config.yaml
head_dim: 128
activation: "swiglu"
init: "orth"
init_std_o: 0.0
init_std_up: 0.0382
lr_head: 0.00535
MLP neurons of a small language model. Each row is named by its layer, matrix (down: output weights) and neuron, and shows model dimensions 0-127. Each number is 500 + 40 x the weight over its row's rms, rounded and kept within 0 to 999. Numbers have three digits each. A neuron's up and down rows have the sign that makes its largest values positive.
A block is one neuron, or neurons of one layer that tend to fire together. Before each block is what it responds to, as a language model described it from the Wikipedia text at the highest values.

Description: Mainly "ile" completing sentence-initial "While" before a clause (While studying, While at BC), plus "that" after "and/but" and commas after introductory phrases.
L6.down628:542581425443565532488508511493434520542474548468516492477582492439497487523468524514460408484503529459427531524480449497542512478466493517463510489476482566510498393579553500501495573556546545510504515510474520502463482483498426427522489539491464534446447475576563429507500508541521547464538491479508543515444434574518562540386465509478517485523500418497473508489455558524513520472509

Description: Final word-piece that completes a split word, especially adverb endings (original-ly, larg-ely, form-ally), h-aving, nec-ess-ary, plus standalone adverbs like also, only, again.
L5.down86:431504492546525400515484437478526507502489444510539451526532494440482453527628482404555471531494417511567456459509446510569458491506480468449494460439487530520561563518535529511458461478472524524518453471476520532490590388435495562504539496484596489527477529513516492518444458534495442549504484465482536446469505445517567467508423465529520438481569438511538465510488469466483528522480
L5.down242:448512461487525494467458478565482451494422427577468450470539504499511472506421498501466483499469528479507521527525577427552471533514478493533462497531478494493537493527589504531563503515461481512442554469516553492537521469527523504530482478479584532471532448524448549533516507517483377555475462485424577555481559457486469541525549487517475503515501553457448501512485495512529491497586
L5.down314:461553559440521558485511482490430529472518533507492492534503479508505434450582456492491561504528543485487506454563466403510428437558520484506575484481503456507552465522529517519494511454539551480453475513551480560472472568484479505521471524452539529483542488541526510393472547512545543507498548512546488443429516530514480475498524502518591485513475448479489573480493518532446465525465
L5.down341:434466546485540544489519497474539520466547527461468559506493530489471487512546455514553479485421476475445463492466592444494506538504523537515589473509482476479536502517448545522488452496399497494489497586488505418446503537527510471524532450531548468451501520493586481535535559530497495508500515519524533505520532451479378562422499501520474535577458515462498458489542481508479489544514
L5.down516:526481472548545461461544531475475550503546538505464579466456499512457474516509434485492483453532471454489480498544483477557580499510522480542536497504500583513498466546529497547491467479490547523534488484430471482599490552469468506441511534521500498624492486475540566482510534515488484517477618491496521400496465429579482521482536567467562431549503478464456489457473548586532514591550
L5.down524:537591492458527565497483513491546511485501554518493514428505550453533469451496418471504484521458505528465436588506411510499493513491533476420458456501534492493506465589480481501509517491589517514545468524555514503481513520585468544500493482497534452475563520448487454529507498470474491508537553510527480492503578517604553502489561451559493441474478505449530550474502509494520473465461
L5.down646:463541515487554458538545543514443487500497493468458483544448540549526444486519503517536544486435520494530561467429515490496483492499468582526504489545488505530509459561459511437471398511412561425519483437491514485543515580532534576468525545512468520516496517525522492516453514515524535545530513547465506475543530499557492431506499545490435446482506543489589486538487501441538491496507
L5.down686:508495476466489494496501541566486530515430543509451466442469464496530505529483444515452539504424409427527562522486528515532491481496503466526463563468413482499462439523447511461582513493545575412517577530473458528465478397507522518474494557471464443451413431537543510437500447484495544541589443476452521464489482499416515488515472508480536471570542519494543523511481469561472518476522

Description: Mostly word-initial pieces that the next token must complete, such as And (Andrew, Andes, Andy), ab (abolition), Und(er), Sup(ernatural), plus fragments like est and met(res).
L3.down319:532502535536420529548539404484511533542475479507500515569564557543509522511437517421506457497490464500468472488543517517464520536538583524530432534497535528499505467469453502563519538518504469505502555475510558521486588564522538492447508535463520492520515533522498462426490539497549514545446530511542494518431484416521499502456513459544530502488483555472486519523518563530505528504526
L3.down322:508557534442439500488570450539527571560480534487483521521508514483476511519448465579444483514481546460477501504432417438483466449521510500549517563523497475593510467526445558510505466539537511527456555474485426480509494503565507533473548521427526479511540514462525539509526538517569457466530421521576545476469496546488540561486443487408541555503534528532512380510458470539507439521469
L3.down355:558477568404461490516540494520454496493497478513415477525479491494497475426480502574453432566474532475450545499469516525536507561512546558475507482449463466497419480542536527567508535464492591462511523398525489553518442536523517565504494465436551498559508475567475517510477495420535551492504555479492505508543466473503540537529514548524476484480505482481475486527561530580520521503528
L3.down437:495531505481476427532458484438432540530546484477474543484464548480434549549596562485564493439492529458485455494471449513475546457496482468532417484523488559484531522452537577496508505544474514483484519510539507489516492528492487551503496510553484578473577478515522479536496479447545517394490450408473501545499505450504495504473568569503515527506452520438477479486474612502585499518501
L3.down546:472481436509487478489512547495548466453507481504590504452485501570521527568545470524499537505475524560452421514547549592470554542436511522476526567553477563432454499499494502513457527565507447543479463459450449523521472529457516467466451530514508547536490534507529523508500507504426468422523502407501488500519531514485511477457558422571546558519541476489474509483485564554504518527561
L3.down599:531509533425547493477586439485500435551557466468546501489518457510485534550442498510580514534439460541495485466541455514495549585516469457553461484422486523516490483496493482463499489533466494510474484511480439568441557602496553446563504544545512461539474490522527419480472546516554536559485411549437552488509525443550445574499478553424511506512499469445463541539442495526604520466491
L3.down646:492544518407519492473464475483490505531490555473437472496473456477474491527518464533509509469493459524526540532474523512536532502561565493543468515395436457468476584533546524540490506493515444526468549424566533501521469507498487560537425443512441507533489515453611523584488533580544552475488460494538455523512514522485524436470476645527555441457459470396509513495498486524555523475509
L3.down673:496512564431502545556476481499494436510542506489437531482526500505483553529512511437552434509420464477504537491510552510433515555486491499530479468466520542453484486435474482451510501478462497553474560460508514519491492520507532535530439517494484532508493531430496463574484483519563482505454526516472483516461439505487518476507441517475516465470488498519488450555508555477485516500470

Description: Fires on the head noun closing an institutional or event name, and on the last piece of a split word: Department, University, Award, season, F-ather.
L5.down236:545499522483604497490536480499450452529478580418462478490486446422515504532478463489481504468511493499482460492513529541444476473522475503488493542505544520494483494495504511569498546575518480491521505557483530509447508538533450537476490513535493510427481499598500468485484507454437461478491464544446491564449595512545547607497488535528496425496421516554439543476513533501527552503398
L5.down270:483477525532493462493555527544488556456497528520488503480606468539438545525496459583446471510436485504544524493512473484542464558527501505537481456517506454561505496502483531525510475479550486539510606500537512477542453466515504464499490513528500530565486576547484483525511497448514510459481486550531584540501451493479488554490470417506478453487476544560410503506585469563394499546542
L5.down316:492431510452463502470489498514494490475487523482467506475500495542502430500506471485527506530547471476540492519511533436529498492545560520538487507561470475436572464446497461515505469545490511507469490463497523473469490513526498558544528547480431496465499486495522536486533475520499382490503407549522492469473514483520510506539503451552586459546571529455519571537478475489485493426448
L5.down329:482512524455497522490478480546461534516491541520501504514489491541479468526561476526519478529486456592488505498497531505540536490597553489500459478495550516500502525538478424484523479557472455530486446445519524539541517454465506454484500528480528523488550468505527541540485523487475406482485459516490497420467461439518511536517463471488570543472479494477470473527480462498495442458479
L5.down381:503503519587428489472540553523567436570446523509440530525528537483532517479479541511558467538530486531516514521540556471530498545481464544566478513496539474542503492489468446430535531468516564552500534472574515509537480494458475567480500571546490507450494423460527558548540426529572396509475476526440537560484483485440467480540482525534490483473462527503505500574509494454486505498547
L5.down400:486489470537546529458462502520538445452490536462514500596517522549506448483453484514511552470555510481507541511465545453496489485477548477511530473566510491500563530421472548471527484530499523467442539524472517456523540509530487505535532532480461429472550490502538514520538435538524489501478451517439487484499473409524471551497497412524550574513492503471547433445480478549525429479464
L5.down464:448428391548486463563513471477563488495557556520519521484464478496460491456547490519496491526540451504456499516482504524550514451520462483514469543556484492471485409541477432560542545431483552585521433532533460453522508493456487499502523519519464494505539452450553518417487517584458530523453442503506479467494503567492464504510561476532449543458524530519464560529504497524493546531496
L5.down480:545439478445488538535517579573449496413504484474504479463460479587497534525526476493546544478443488493443595506510580506451515521478473525480493518515510508522535492553522530497541578480459442471516497523526517401457445501574472479533477492491478490559526556547495498447553526515465469534508483514537467507534508566488500499445504500514507504547513516485522515563444481530484520481425

Description: The second piece of a word split after an initial w, h or th fragment, strongest for When/While opening a paragraph (W-hen, Wh-ile), also though, who, hold.
L3.down16:508546472484538516529495505472483511495517524476500519472496538443557493488487504510572513532401469522465509476467387482541492576520504542557467548454484508506471504498456478551519462547533496441511479450468466503419522457454424431526482451552506525452521497395469424525543529547508384530490542470561510550493528487538558497497531528509476513513532471519520458505527537602555449435580
L3.down109:478498547480451499533519483493472474507531474464442462562520538543411528510480518514510509519478396556451524451534399505477476534515511524490478494429532524478525498537491525496495543485534569488541526461454461455447494503571472461475492536487500489475511455532491559474471488541502452413440518472527451580478572462487483477533523552536460521561533488536544538516478510484520496490547
L3.down135:489498427477482485502478540494549533510518535543494451538504475474522475444499545423508496490445474564478503495514432446490532527477430541418529478519527468430540492456554466536501504544508543441536502459491478481580471523457496462477563477461499457582510484535432562491455501465511436493455511544470502456560542486485449475486529462514488504465522452511527511406462463492463473471552
L3.down167:536527494497520497581503566447426441474533553522415499485550409491502482523549513576522447460529499427497463491527486495519463508548508529532501538481537503530518539502482518544506495558539556494581514495458472486479662505501519461477560496474420473449531493543491499504507454496533446453510500488552544549432540460547461487505442506524552528543510531516483433562530537491523469466540
L3.down275:475494490504458417508445563523440430540536577464502415507510540523485473501473501520501510562586506529499414514431483472482518493528484519491524544453512510523508538495494494542508611487394533517530544531522463486442484483483511518555459478464454562530489535534499485498489544516479513533421495493509421517454482462557529512530535465460544570515493508480492578456496580475437487404497
L3.down320:511512507550528418535470467512543494493492494425475476512516529517504475453538500473504530429527456556481496436491360471551530532468475489596510502499582519442481496478465465444508546505479518513468473447477472508409472483508478493570511434447545532501524413489442447564480528552534429495500457561527555544474548558537483443464542462496495531465577542527513482470538485497550437490487
L3.down549:557500395462543470590513572473487496522485524453521470481535522498589500489454494553557541564496436475511465527510419444508517575510511501516531481424523489465491469544459437496505522541485555518568485537492482512578475539485568475507492499518507443493508526498482444514522505591502433527505482575488532525423481496546497502489473559511479531464509513548526523460442475504449536558482
L3.down571:501524464491479473510484486549514461487499516490444482507538448467545515478498452508469528501522567473516498497473448467453526467564515540471490497446430490451520531477551489535464483511543521494537513464549504504494548529466492476528542501440509547486522473523509528481498477468549373552472502536523493447495589451490480433505482581524490551481570527452482529566466504470499512520540

Description: Word-completion pieces, mostly "ame" in came after split "c" (came into use, came to require, saw), plus time words like After, during, began.
L5.down6:544501509505529527509467495456523479560513542412482500470510520455497536497490495541490468516458507484471404508505452545506502482489504564541469574541458503456464535555530536486530521510484554469439559482534435479421512581524484350525413558469485476529493466525454463550392515551470481486542466474509458544486526452467523574519503574429462482505550516537506497521440518499509478545572
L5.down27:556524522448507530570493500496528470516542481530525492610458483475488499497532524429548467493468510473470475485463461489479499547481569504496548531519478498471482554493497523515451561491508547542494577529556456538477489478512471433503544470570586446526513521507486524526529530571555442562492463501477543520560467534471529389559482531470536500420477413421501420516502521507535563503570
L5.down367:562531540437530545519511494525506515441439431485540517568499554473544443500525493533577494484488476529561523498510453543525546538590537523488472471595394493504459471550545498460462533456500485491431478468495460556421498526464462501446487515500509547548531513491526500477530530509468534418595423524490566548505454571500541474466485585501486461423566569543506499552454469473502478523481
L5.down511:423552519525542547499510504516570488450482469546495457531465507473491510496426582416497485480489491552482480511502518478552518569506454502522462502487533448504489525497425525480523516537494529516499515500527481514564474463479457478491430501461522481530494440503505502497547504535521353457485450502506458431485475449517542464499488506534549529504526505516442429531509462468469493466547
L5.down592:549501453432525460480556552482526481470457480541475444527497540511510482503539463545443473523476557512582457504428442496445534501481498562477499479507523470497523455560542587517417448488472577502491480493515535521600404540490504501500530511477496401502523456477505472513450459467533441489481518441526547545485456537555448479510490590461448454508480502532552507519604475481503497521572
L5.down645:452477532499489509544471494505489502436454513485513525497511499471431496560491463471438482542549478410502441510511558553506481482494491472445439531455527485503479504523465481483458531522446451489491508511526550514572503555500497556535535462432401517500535503553469517443502575429526474557509424526445514451506502482517511494546445577509503471514471525563539479467470452513493464514490
L5.down658:525538481569445520496544558449590502544519505498491554522499486439481559488534540477414528472494508586478481447528528444519478501516497442510494512432457514457488476445528598572471468498473501531551519545529494542533524559488478552482444448527449511587514517511493484552602510518477382477502490505487528558526508502443585541489507542406505500534507523469428545472532473522469459510535
L5.down701:492483541473537507418421471506535510533509546515543482519489506482540482538457545496493594450496544480470536490506412542508451457496489536476511496421460556498501463492568442595558484561507503444540417543528596483500494461507505487486519481523464488533550504437551561540529450540443481486536466513482489477518565517443500420508536445527528510494494482522445517471512504485521494493552

Description: Fires on the word piece right after a split-off opening like Th, Wh, B or H, as in Wh-ile, Th-ose, B-ern-ard, Th-uring-ian; also "of" in "one of".
L5.down349:510489515548559410531503453434538438515497488476500544540479535474492503444447421499511481482545512424529456441513487500555549499507492573459382564550576524567513441511521524464514544478543548460505455507476498476516476424520521490504472444449534527544550460404458512468541483556526495450580530527487527479520503478526479485513559461512507476512481477480471491503537515506511440456453
L5.down365:480500518525505539502420496475517493500537446449470433502452589576495475471539526546559500495494493519505462435452529505517549510500441580467450498451460524474497507514445502427438528517456444488510576584429503516496502446442518492532505464460510457502503432507476503497508549540527459503528565543504445523489457495429480515525498537558426560509515478536537548551489546535477573529532
L5.down372:536521458596563512518505496433520542414494489476567512531517545470466518432499447443473528517462453504495551483524446460478501545453578486552508536539463443516516488536441455517497405488485517525523487522555539513496572517496412425544424526492470495499498453490481529519441483445576463454517520478567547515530444462460542616474531468529509575507537506523470515563468520548437502475533
L5.down389:487507454428436506525501447473499562466506531545454482509521467525477498535460493574498493504493526485493539500508584589523493498484493543505421443486438538507420460524512532487515550502540435483488508525525537554489519426514522514497497563490563539509443489529498451434510543423435532454516450536466443507532561565499445486470499528496502510406428510510492560454564509487522473503466
L5.down450:462580466537473488550517479505460412454468478561455502506540470603563499495482538522454394511471601538426544481507521514508447508514495526557441538546495564589559444447506492508495480540526487460489449519471546421447434532493520524421473554484487538506475506495560482498514529531477485583398503533553514482510494489469479505369480521511529452510462470523538512492496566467423528489548
L5.down503:466506492524511505527517494487557529477459447484465461504529537483505503519596487471487499457488554550550520526488573523468604515591528467513463513471558523470489476549470470465521463511501566563463504451464514444580502519480467520451522539468535482543497506518545489469514438603440440515508498462496499489475547516435468508494520507539550513483539576550509542531473498531514489449552
L5.down652:540484474531540477472441495469519499500448565542454480405545462559553496423568439454470516497567482448409469577553503481484440496492474538532546464508516519503590522523394482499502454549540520490491472514528482542551513542512433518482444503448403446506519582418476475497513598520486459522459490543525514514534556430500470507473451525468543505534461496563618551483478503422465502542474
L5.down693:453532506507460497560567542512504482551491482539461464517459552488502577452490450525549533427503557542474547498524524571478455467513543507574523554526516537475469497483487458480518473499448517455464576510470541561449515481507434486442447519476519439473498458490507461437471424517565485528512520487422545483489471504569521467505507451485507456491535505504459483488503505516465516560514

Description: Mid-word subword pieces that complete a word begun by a short prefix, mostly "ly" in proper names (Hol-ly-wood, F-ly-Nordic, C-ly-de), also "ure", "my", "age" and the word "later".
L3.down117:475530493500465410459459567534487518450480460528433583465551535479575521518484525494472525539490441489490483553484514505513557516446434521543455453435516459477444549459463492498569487415526541501502468533536517508402442448410454500473542441438464435528530537422483409571541500511514524496469492472582490517512490450497507505522530475453496484507447541532466512476584507503445522488513
L3.down192:517468505504513383524509557567489483452495464570478429535486499518504480512447474505508449476484518494545493474431451484459523477391517529545489478470516545545537534594539527450494492484544514512453492442505467595551466525468518527514554514523496567440484523443491541573501466470467530496478461499468525540393458484530500626542476493494481488542501540505453465553422456515524488493496
L3.down326:502481464496471484480527515499473452521523466507518507510463591510481500536499459509498601531526423520517498401532472481499548517543465497448464450508487506510519514544519439495502503470505539467429585509501411477631473525509535414479500567503459506459558490483498476480514479514511419426513477518479579524492530400577523546536573482524478472481496530477479437561539536557608503541522
L3.down343:474455492464495590493587472471482545515443481597560477488445447484487512507465531513447478525479515492458490510536459498504430571473509469546508526538491475486558468485508453425473462483468463502511508453518481548458472408556549484491474445512497537536549557488507533513523495498434480548457515443509424427492494438448524477482506489473516515505492522509552526409532460472503514521525
L3.down361:490514550404440484530503440499598477491466477472481495482436513473425493424538523512507461526510500530516538462510546497512507511486488496502504558493474570617474564505557518542495497495437538497515545449538519546529503552494565554441462509536509520563500479522573504518547487541492483472495516433497496600490452501586479518532501448540470570472543493509430532523445546570556553501509
L3.down595:553506549536456570472528509480519439512471534516503415513490481467499477532463460469515466448566488486509484588523487469555467459500477563504535500537499466517549477486443447438474515472475475461463523485509487550473515483502520555449545519483477526550436449471499471521479576478525440462535529525571417559483472537510425447561465463546537474518513531521462493552466456495549518561567
L3.down648:499548496521427532439472526543453478440528568485472526501470504503568526533463417501568494489522514518533501522602560510536531501420462530454471561511414478548497547481464486522602438483542405493484461484520548493464482405565459534555472501476555463523529605506524511539432436433484491497527498428520479497549492472552488488470577461487464517497514499559482566450544515515521518522480
L3.down693:549391498551425540552523576576455535514521521530476489502544567500579494504511430538486476568469518478540540529498522385521523517387463465505488560497499527537454469494527535447397467530481442543513524465471528497529454486496508555506552490468487440504502487527470459501500521476510486508512516546523525549493480545487454467445529542507512545485510511439482511492574469485502438484554

Description: Main-verb tokens or their final word pieces in narrative prose, as in came to, did not, took place, signed; also table header cells like Year and Title.
L6.down407:522439496419452437566449579503509517510518457521496469503484494529539482395496588525465569467485474457508475482465448446537526506555524466544542502564465532506491545562495576538502563531500487524486537481508588494616422512516489453476523463503480460582550527523513585534516486466518408482534495486524469535522445540541456513360519511488551493527534521478492495468474449503494575450596

Description: Ordinal words like first, second, third (place, novel, division, including word-piece splits), plus weaker auxiliaries and verbs such as did, could, took.
L3.down30:570497510525484499573460491467513482564476490524498504557475503505450559540451542516475499498491487558542521458518449501475518516455492517509502519434455502475490471414475488536514527493538436477412503464555539515375501561499503520537511490419506458500469483500547492525524542551535424508493439498406517492504495516558458501490483497465498502500472497514507490563482535470581534482480
L3.down313:521436515478477424496479491480553522557461468447460462530520562488411465463514482429546600504500407521452514454555543537463490482423478563545497455527461530506539487462542544508411487548453506558541475549472399442487490519500539534498540455552499467514481463456559504467514544512454497538414477393526501473475517458496496393501548494504510576436502499504536556470536529532545525556404
L3.down413:459487512501534506527458491516459530526525469551494436535496519527470506445402477541533475561510562483441479544491449492469519473495516548451409498452462558465540550457531528424500494499489497500518541486556490572598487466448506475502540476511517507497499486479473518492540480451478561533516540449470507491508474484474469484515531554550507569499565495457508529586459505513539473509475
L3.down462:456540540460463521481500486445530574489426530594502493495465532542459458462519488444478531505496531427478555489521490501494465570485553552477503567492540549521465443468570499478468463555504514546464533460546463548530473506489523488461452396476540523540463512478557538491535568569459512495531471461430475507501547517548460390465533473437499536506509548519440521448489527526465502535486
L3.down503:517499527459549468567456523458470556594439506509433489482427544517445449468545436422439556519525482540520477560531449501537467461486531507550490485528493527489542434504484490577480515541441526484444561438431537551495495471534438510453474540505488471471503486562484576476559525476462473488463440483517508544491529481548453447467537521484566459474488546560507513608430451476520547517576
L3.down507:595479456493545475492540566530460514506468445458533417486577575453485465459505469497457480519545573563426463508481422492523533528499570470456509468514476492528530491610447558514464541503526503507489527438528494521470511528541542441519505583551512481466543543556442424565556520432485454531578451457501549505532536540507549501466578520445504487512528549433564477529492557523577466465540
L3.down638:566536568410439525445528474490464555567481527510402504529458548562542508454471448529492524524508507437486515430532461436572553561482520458518547512548458505530558540433516529530472427501539523475517523448507530550462543483510439533475470480425433476523486450451449496461512497481514538496524515509503540479498455521503528394528602488499469520566579563510541490476598536445461473487605
L3.down660:491474520456508476528487550515583437495579538515572493503447512467480458528525471499497527587559497545515512436515505471542455523498511501465497485526527516548494512545470488490553545507426492473496481436528508503411459499510486487541526501519468493473555505500569517537509459534474507525519497498549530436499407493544432449539532577474563519529486531509486533476491510494538510505483

Description: Fires on negation and concessive or qualifying words such as not after is/are/was, but, also, only, and word endings like (alth)ough, (wh)ile, (subsequ)ently.
L6.down405:421491530425495503456490506427488549455478554472433534575452513506479487505562556466501530492498437445574536512560521453492543494510535489438496488522512496494526520477610552526417513575472530490487516568500519490524445423520493450514499511498498436441515529501490482527475491501468487526450531520451538492589498521524542478542520506550477468512486469499455508418546507530459554473527